python train.py --n_layer=16 --d_model=256 --n_head=4 --n_kv_head=4 --head_dim=64 --d_mlp=1024 --vocab_size=19827 --activation="squared_relu" --norm="rmsnorm" --norm_place="pre" --norm_eps=1e-06 --positions="rope" --rope_base=10000.0 --rope_fraction=1.0 --qk_norm=true --attn_scale=0.151 --bias="none" --tie_embeddings=false --parallel_block=false --extras=["capped logits"] --init="uniform" --init_std_qkv=0.0413 --init_std_o=0.0 --init_std_up=0.0413 --init_std_down=0.0 --optimizer="muon_variant" --lr=0.00485 --lr_mult_o=4.0 --beta1=0.9 --lr_head=0.00785 --grad_clip=0.5 --warmup_steps=0 --schedule="wsd" --decay_fraction=0.778 --decay_shape="linear" --final_lr_fraction=0.0 --batch_tokens=65536 --seq_len=1024 --doc_mask=true --train_tokens=324800000 --steps=4957 --dataset="wikipedia_en"
MLP neurons of a small language model. Each row is named by its layer, matrix (up: input weights; down: output weights) and neuron, and shows model dimensions 144-239. Each number is 128 + 24 x the weight over its row's rms, rounded and kept within 0 to 255. Numbers have three digits each.
After each neuron's rows, "fires in" lists the words (lower case) most often at its 100 highest values on Wikipedia text that the model never trained on; "fires before" lists the tokens most often just after its 100 highest values on Wikipedia text that the model never trained on. A number after a token or word is its count.

L4.up2:127138120148137093146181099151135140132111071135131116117121096123154133125089134126096103131087107124124138110136125131108136113112132121131132112162146108121129114099139099183169065128112141079087135134105166131154125122111137144107137086147178138179106150084145140137104113125084131117
L4.down2:095115106158128150139125135163113120136106116115153137120141088166100080119132187129140125125078090099150118166120146136139134154140162101130098118126136110159109137129118140184153083150122125083111120127113137093112139113135149154112143069136110138133134171102139149123093106156146158108
fires in: "sr" 28, "c" 16, "jr" 9, "utc" 6
fires before: "." 55, "-" 6, ".," 5, ".D" 4

L4.up817:133130117131154127121134077109183120127128129125119113123133079082133126108165123072123104136176154125107142112143135094150107082089147126066125133146133101175091150118112122154128122145143117139147094126137131137153114117145154118116114132152135133110131128101141143146129178162093142102
L4.down817:068117169145132145101109142088144166106120174123130136146146139124174119128147081167132122109128146102116133100117117135139121152125152148141141123127130148153100149127135112112141151132167132153102095104120130098109147080135107162100145132138150096112155125119137105130122080095161110156
fires in: "known" 33, "performed" 10, "played" 8, "playing" 6, "signed" 5
fires before: " as" 22, " in" 14, " for" 9, " to" 9, " the" 4

L2.up505:115118157155138127114170121166117145163161109124120142136138125138065109085084122105130103139144152120131129116130094162113158114143097108069113125187158135138137127127079142092154157120101176117165093135102091119122148115107145142121144139147155108094133127135140115135107159099173117104
L2.down505:129117134146108151101168139137165163141105131128113159142126127100121092125151099110133127169088113129122154144122132142139129089160138156071132104108130133095119136192117181145098116105131132128082113164143132161144096105110101150111105117155137082083169177157100147132120176147136107121
fires in: "votes" 22, "labour" 10, "fw" 7, "conservative" 6, "turnout" 6
fires before: " |" 68, ":" 4

L5.up745:131110123122147061099156117127092129098112134100105133132105171126148117140144123143106144112163106130096086084100126113143153097161102162146122125132100078117137127140107118111130183116104134113149128139081131109083117141115118111138119162132147100108175134129081163099130152160139145154
L5.down745:113145135087141155163134125094153078106104140118120134123130184115136083117104104140120135146182136118111158147065140139150116110110153111180099157146171112130138104090107135125158143163182133124145104116100140121137121147125126121130110118130137119095137125135122134120127141141135122090
fires in: "of" 34, "early" 14, "later" 10, "january" 7, "in" 6, "few" 4
fires before: " " 34, " the" 16, " years" 9, " his" 7, "," 4

L11.up548:133114109126158136109114134124136120121138128134136133127160131143116113129134109120154159079117124133122094121111113143134188166136105111135127114144134103105153102148106199130112122091108101090139169133129076141153130144156118158115114137093111166121147153138126121109135112098157087116
L11.down548:133102163164092131145105137144153113117139132099125149111115131169134112101128134128111122128142114109109134092116114149146096172143121145172102118156117116153124126129139134148146171110150096129080172135139147150147146113141071116105114156138103117126172150128088084114152113182120139139
fires in: "of" 48, "as" 15, "founded" 6, "launched" 4
fires before: " the" 43, " a" 15, " an" 4

L13.up15:181140142128057130119150128102130139128109156122142093096105153134136138074156121138160104128120133131087111131147096124133107157147164167125148146133154120107106148164103155137118134109121147105115136088096117170121112122117150147137128077141164151149171142101125157110119151120095123087
L13.down15:119137126136187093108094133126118116108147153095157165107145100115148071115110155165135159144125108127134119098112161125124131087143157116122116163078149145177153122142151126124153112159123069105122131135128102125114153135149142146145126149096100115106140137136111099150156155135168111142
fires in: "of" 15, "in" 10, "for" 8, "joined" 8, "to" 7, "on" 7
fires before: " the" 56, " a" 4

L2.up820:082128117095111131114109119186122109142151101132149148139147114129138152173123127091071193125149146116130099110126134144132125150103115127096142117157118124106086128104119171130133148137096106145136178119138093101182139141107132170182150127151120135105116155113070115142107072130185120103
L2.down820:091097122120136159123113129134120141129103087190132123111141122138126112114159121149147124130148113103153164155070064146140122119118087132117115120161085165130124145117142144181133109127106141172101116119145184121130095136117141139154124116163102121102105155101102127115094132182136133125
fires in: "s" 22, "c" 16, "m" 8, "d" 5, "mr" 5, "a" 4
fires before: "." 46, ".," 9, ".D" 5

L5.up296:117133124107113147128128132074149134118114104159127094141119123140123120142171154126132077154109144136100160141105145144105105131144126123130129085139119130186108127143147126139111103148150133148121125099093113151153111141083146096088103133126143156115140178159135131151114135160130140163
L5.down296:145147068122126099157097150149131137146128112064101128111130186124154137136120107115112165143128126122125110119139119124113149163145122103157128161141130153127091153132150136135111137104207123092140139100111106095136097107165137122145126158140126128154138136101090122159151115162115116123
fires in: "there" 56, "to" 20, "do" 4
fires before: " are" 12, " were" 12, " is" 11, " be" 6, " was" 5, "'s" 4

L4.up207:116134137089153089149116075136109137075147140149142109107130147163105098140138110138116149106106144131136171122122140118150082121124125109154139124098128136170140108099119098149120163131085129119129084127076134126119139178153153111106166102120127126126190183176087122109142167070117132098
L4.down207:140108129083084097129106172123146135071117154119122080146116171109111099137116129103144158149141148100113132147115140132107132163162110157066082105147142098120127133125208114137127141142124152144127137121106116126102126088145157143126164121127073153140130181147100126136196140153133129126
fires in: "along" 23, "around" 22, "of" 19, "across" 7, "together" 7, "behind" 5
fires before: " the" 38, " with" 13, " " 10

L7.up354:123152132119136122132120165122125143136076116130104167122190133154136145164164154170113089090145109141108104146130148129119132095105146080132115081149121121164133138119191130147087111125151121158144117154171122165123117181115152133120123159160108157121159120101151163136104150156113125162
L7.down354:123111105162119153133093119108112096114136148093125180133128085118151139183115100121117190088101140161168113099111145108168138128126133104181142146117142141155158128149117091152107141121145126178109140116160094128174100134155124103090119170094157105165124130116087099110146152144121118078
fires in: "it" 85, "and" 4
fires before: " is" 29, " was" 21, " has" 4

L2.up454:102139144094133119130167106157109152157164102129103127091092137099118122074170136128142119108112128120171138116129142141106113107166152100150137099140117140127105165140148128144109104097147125123148164102106112177097147117185101113122130111119171097094101098154142157148159099119174141147
L2.down454:105146162170140182173144104150087157141120091120124088129079112161123114113139109118176167109166057096151127116130143113164139122133139151137102147126093166140142143134147143141126129113137154127085096127182127156082135151137118104097157087155106120114151113121139100154148159153173148142
fires in: "united" 83, "978" 7
fires before: " States" 64, " |" 8, ":" 5

L7.up569:121149144117150152122095137126114150178137116144141122094176144140177132082113088154139140127165091157107105114125130143158153124124159107108141095092153136128149173159140164124139126122122152150168124123098141093135117129090078140104164114088105108143116173134078131082123142121103118136
L7.down569:125115158122157162149128183140152098138151117160112120129123123097139091132127144086127123094138134145146149109139146114140123121114130137156125137143121150151114099129123127142123160128114124104111079102096092137146133157124068142126116142139133138152118143089117117141074120121118121078
fires in: "july" 43, "august" 21, "june" 9, "year" 6, "race" 4, "event" 4
fires before: " " 62, " |" 16

L2.up510:085147143116138108113109124069145138148130090089140102154102169098139155148116112116124130118143154096116109105123091117181134087122134118146119125123095134164114124138119144152110172135130125113151146147105149155162127082116154142113099099122111120123169122154129132083098137103107163132
L2.down510:116142154157118125122140117101165143093148126118137150128088146105135139133072147126157171102133120121107094138118119119162127117119157104129116127121108106090115106147096101113153187128149169184146098145108154165134104096170104192114107084144115130105107163117120088149154137098166073119
fires in: "during" 62, "until" 12, "to" 11, "before" 8, "after" 5
fires before: " the" 44, " " 9, " this" 7, " his" 7, " World" 4

L5.up452:132129137128131101157131104078119148093152142098101108121097139123079154093159156082126101157169158085164152137147124154134179104146126137131107114139119102093115117141132145114120157124144140118121098123139088137137101119137153162128162110117111166151127108127162170103152135120120123116
L5.down452:132144156127089130108143142116127127104109111148104117083122101089122084112122130112111084159152189098116102113121099123156129096118151139113134139153131080138139122174145152101150152145098186135138155189151126081120126133120127098107116116137098121122127183165099115154143152105118103148
fires in: "during" 55, "spent" 7, "throughout" 4, "over" 4
fires before: " the" 41, " his" 11, " this" 5, " a" 4

L4.up81:169093147133119154152128137127122139170160172129184132162123110163106172123144130128148130144124120141093173152142112172131136135133146144120142090124123109134110137162095121183121155163116156072141131152142103162121113138159146127106167100128121136132138154101117136110147158115137141102
L4.down81:082123170126099159131100113136149138127123171183124123116121092140146122124132113102135134132151109137137136126134135149157093151144130101139139127135068136079166116149136104125129125108160161179116152129140088165146146130157150120127140107165111140109118166133140089096133123112122126147
fires in: "of" 69, "in" 8, "from" 8, "on" 4, "at" 4, "within" 4
fires before: " the" 58

L5.up560:151110131112142146164089116143091160100122134108099129143141114118091142123165161108137153138172119114146095100152135169146116113088134136132151128142156096119130116143120147107131105194087116137141154155111087128103138165150125119123112158077107126109101122175135135106132141102096137142
L5.down560:138133147123127089151115137132139162081098185115088178136160124131089110132111102128136160119119107124156081123126135151138115135173129126124139115154105135135172128146136159102155129144086126165139121140150122191137142128127146115161106112136130161088095168143120142110170141149113122135
fires in: "of" 55, "rouran" 7, "rinne" 5
fires before: " the" 43, "our" 7, "in" 5

L10.up546:141119122136157095098114104151162149167105152157125111134133113141139116134156156133124133101165109114142115135125115163146111170132118145172122165144114116112142113129110114108127157123100140063162164153081105152120103158123108108087125111140105127146179132128133120140103079149141131126
L10.down546:127078125162091153133099126122143132122148135127145140154132139122122146144103085111133089103143131107100108154145169155152096132104164168138127143087087109135149159138083143127159156117181154168137142105128123112103142108086134152131127136125176158125118121142155139155184114112107086140
fires in: "at" 56, "by" 24, "of" 15
fires before: " the" 50, " a" 4, " " 4

L4.up698:139166129134145097184123103121127131109124128099121165128131170129139117115127079099120158173121126088177129118134141137136120102088119134107118177155157137181142115100140125149171127109079109138159133132102164133138150126147126135119137105138137075090137110119083118110132130131122130076
L4.down698:125183127133082134143133130134152148130097176113130152139101175106145118127094107144070112146186136086129111131120120110130096122136145163139192132153124101157044104137126158116110107106161151106136059108135152141109103114150162132125153122145137124093116140153151132139151118183116140086
fires in: "served" 21, "working" 9, "serving" 8, "service" 7, "finishing" 6, "worked" 5
fires before: " as" 25, " in" 14, " on" 7, " the" 4, " to" 4, " with" 4

L2.up114:123149157124150140117110147164128113166112123162118136148134116135120150104161108119155107112129173124110118140170119140171140126142110087073166143073134124098148147124106167136098154105102134110109178135129146193111107133155118179132117123147112175155135154115142159086137142121095121116
L2.down114:122091165130091151153081131152167138074137157192115114155137148128127163114096164110115124122132127105127084149162126111164127133153095147130142151064120129175129123117138128166092120119130104143100138107088142134141138153109117104123162144156094117076150110092142134106139135116134149115
fires in: "of" 49, "as" 36
fires before: " the" 35, " a" 15, " an" 6, "C" 4

L2.up790:131121162105099126143192122127117145132151125091115165060106142100124121131149096157125123134134116096160141152099095130134107078082140104167160094136148171117142106151142134126119089130156124101097136118128122153131128107134123118124087103118174155106138099163124129117161059087131108128
L2.down790:092150144151141137186161127141163134120168128105118152153094111115142132159185146128133182106194129110146107157169110108139135125136103156134127163147122152149166149130174136158137110124127087150101122099133112154117121144128101154123154116142142170077103117124095194134139104154156134125
fires in: "united" 75, "u" 16
fires before: " States" 63, ".S" 16, " Kingdom" 5, "ll" 4

L13.up312:096159133147169103105128135151128150122115118116142096126077179131134140133146105146129127138174112092169097153145135053165157113146120163169133137139112105121157157120119121116123151130114121091117119136138121156131132095129097150108080127074152156115120113132097162051098169152128130135
L13.down312:155125104144151127126129143125143106176161092143185137128137121120179114140197116138135109138095192150134092118121140161145122122130132145126135106135089094166200091127143118078102113140123092135106113134151121131142162127086145134107149077111129130143110099133117116111122110137131121133
fires in: "in" 15, "during" 14, "after" 12, "of" 11, "his" 7, "began" 4
fires before: " " 25, " his" 17, " the" 16

L4.up680:122123109137149135116084126094132095096137145156115115118138135134146174084118113134113121114150104099139147108160138130105178088126181092105074160102143129114143123135137175136091101105112124096115133109123138141132117109163102103089129170174146097114146119153102118097126176113166104096
L4.down680:096112099112108137148118125113132097103141121092137145124124105106148144124087102113159106128130102127163130142126064056131088121145144190162151103156130113157105138090177116137135115185137129144107111157098153129107109146107078122123097121135102107113125127093097096151131123118166099106
fires in: "to" 71, "and" 15, "until" 7, "in" 4
fires before: " " 46, " the" 5, " his" 5

L13.up418:100130063129118124127137097106098146121123106126152135110085122067197106102137122137140138139147118175070115128165154132116158136161111124156135125134148141088106154103175159158151142091080113140137137115113159146130150127157125169144083148136139153153115124146120160139130082105154100170
L13.down418:103121095153136070126140097144145130153136158122142182159134134123142137109171122111111175126133133121141111082120096096104154160130070082115145083141126121139123114178135125127121167138126096113107120144140081110132161133134111165110072112076119118109141111136134091103147110115105120141
fires in: "s" 22, "m" 14, "c" 13, "g" 7, "a" 5
fires before: "." 47, ".," 13

L7.up821:065129107132131128129141124165107152104152136122158071146127114116107122111118151173076113183116169128137133100109135122135102164164150155133153132118123131121127123175149117105104070137158109167107125156075109126108143128111142091138156096155124119107148134120151136112193148104171142168
L7.down821:104106098079100136119124151163130133148145111132137134126105126152171086164113172145154076126137147122098149159152070121180147098093128129099095142119096126130129167130092132133133137136135127106100119125164166164124135124111122141168129094168094131154140133089104163157142114141164157119
fires in: "in" 35, "mi" 19, "m" 9, "ft" 5, "g" 5
fires before: " (" 43, ")" 24, ")\n" 9, ")\n\n" 5

L2.up194:128135157157140107093096154100158113113097127160149145121134136117103112114155130062132137117139139099121148122154143111125133126119097114140115112137089119092153120119140131143174159126140113123180153068112125083079112156108112169142108140154113118126169115078127112134119144137113166148
L2.down194:097149128150141203170099120146122116126108107113081129163146106121161090153101101166169132105127127146116186122139138108150118143181138145126161135140083138155122103129126147098128162155141131181090106113119109166137124158134111156177170168118161097119078147129110118158165145128132139140
fires in: "of" 28, "released" 25, "published" 15, "for" 13, "in" 5, "issued" 4
fires before: " the" 18, " a" 10, " in" 7, " on" 6, " by" 6, " \"" 5

L2.up120:123099123094163159107139111071100161144139116104128121138119107157123138133108103159094104157133100118139124163124144158118138135111145079145087156156139137144146110137132125123134171127128136128167135128133108092116127108118164175175142170125127099086149144108090142136147105149166109096
L2.down120:086142139175144148113136105096182094128102134121149096112135144184150140110138139120121182137108124119159129152128092109127130105150130141133126113124117108141132151077148143106134127132119129148138140097155099124079093080074173169132102145132132089119112132117129121107134139120159109146
fires in: "on" 89, "onitsha" 7
fires before: " " 32, " the" 15, "it" 7

L13.up106:101168173112124156118132094119127100132150110107141130098108168125138137073119145165101140115143096130126108091112123137138145121174077093166184130143107104148107141148149153114133095121090111145115164148130088136136166113147137135098099123111132122108121115130111157124118130123127160134
L13.down106:118120131141107104133081118126062156174142143106096146096085107107078095139119131125087150141126114138131131146164162152164090129126164134127125123141100119116149137122106159122113132129127149160152133154106132133131104098133141130144117107115116165148117127139102137109122099113137127192
fires in: "united" 56, "world" 4
fires before: " States" 48, " Kingdom" 5, " War" 4

L7.up805:112151145109117164122152102165113102144091137148139122132143138083135135132134153132094083092134121109128133089157154145128163070141113103093142095116125124104155151090113141133135127125100110125154131159110146177142156076119134139169110179137110154065151145111123118123120126139121100158
L7.down805:089150097114149142149143124167134095095158113171146140154132122109094079134129137177104175124163142121116112103115151118080096095157144105098105110138122132110135135131132127091154113107124123137159129104146165131135140080141131124146147080142113112114104115102095070077164154138090128148
fires in: "in" 95
fires before: " " 31, " the" 20

L5.up259:125106111102131177097122120112125087134146131172079111099134125120116135139125133155134110120158155114149126102116130115128113163138086145139151113152121076116107136132078124125133103096058133148146173116129159141127098107101147137118107147159152136137092147134113149128100116138121170134
L5.down259:115109128117117154164111135139166137075122092172148150110135129129110087110118101184083119140121148154122127128124135056088090150108152120153140111115081140126153115142124148105144148175108108128106113156107134164158089106166132128199137100141079145124120110087124108163202155115144109147
fires in: "in" 82, "is" 6, "was" 5, "of" 4
fires before: " " 26, " the" 24, " a" 10, " May" 5, " March" 4

L2.up531:143161151167127144090164113131085102086136135136138099175116111108114121116132122153141126093108095171134128132099135094097111124142129112151140129141162098120095150118091123118092169119113122124136093125077092119137110116104095118105105107101128082125135104095137134111128150134149112111
L2.down531:140128142120120164119154115123146160125108141173143101119149152135138110136136138125102155167134127094106145158099151100173075141103105134195145151111155098098092115095123121147140119117137095104141153115148137106124165139092122126151155128136168083103110121075095174115126149165158110113
fires in: "july" 28, "november" 19, "august" 13, "april" 11, "october" 10, "l" 7
fires before: " " 94

L5.up577:142097126053114101108122118094139126152126145098163154104089110137113082117172148125155131139149125125133150101178135131148117126126153118147083079143130184122132133155147138068097148130085140106139158135094128134134141115144122124126108142115107106122134158112121104143125071153110132154
L5.down577:103121108108112115160136123181112131083134082137110132139131140133141136184115129125128152137183142158118139156137143115101162105133140102101173122110103160155128158127122131110201114181111126135106124142112143126120074142114170139133121118145078105130167143138091084137144103086152119124
fires in: "from" 40, "in" 34, "of" 18, "since" 4
fires before: " " 38, " the" 14

L10.up515:113129131124134111142169157103173126135102161140115140141126134138140080145135110142176163103081114108118134138094127125136152190152107151135124123141115122094130172148123088122168149103127119128139130104121103111132115155156144167128071133101120141104169137120102151113099132110158149130
L10.down515:084112151125115121124139159140164094121173132119111117083122142126123072124113167103129150110120176096124176145146139124129112126083138133108118134173130115088086151135130095114166127107117147122155123145148102129136136109149094176145099112153172128081119131103090108176127089103164113129
fires in: "released" 27, "held" 8, "opened" 6, "formed" 5, "published" 5, "began" 4
fires before: " in" 23, " on" 22, " by" 10, ":" 10, " to" 5, " at" 4

L5.up250:060116131140134119133133117134151111143146086141128119117147118135114108155159114178122114146126127108110106149161102148123117153119144160138114144111124125165104092136184147119110137105174147083127179112105111137113145119107096126133127146106119095136133172164133103179150133103171151161
L5.down250:150114170110118180101131116143100132103149106150137127138130146129151080113149120144081155124165128121075128189103084130109182106141101126090133168161135144116165184128110150154142126098110120117087117160163172104158098094135128153091140142164141129151137112159138096117161139154143137122
fires in: "united" 52, "mi" 7
fires before: " States" 43, " (" 7, "ot" 4, "rom" 4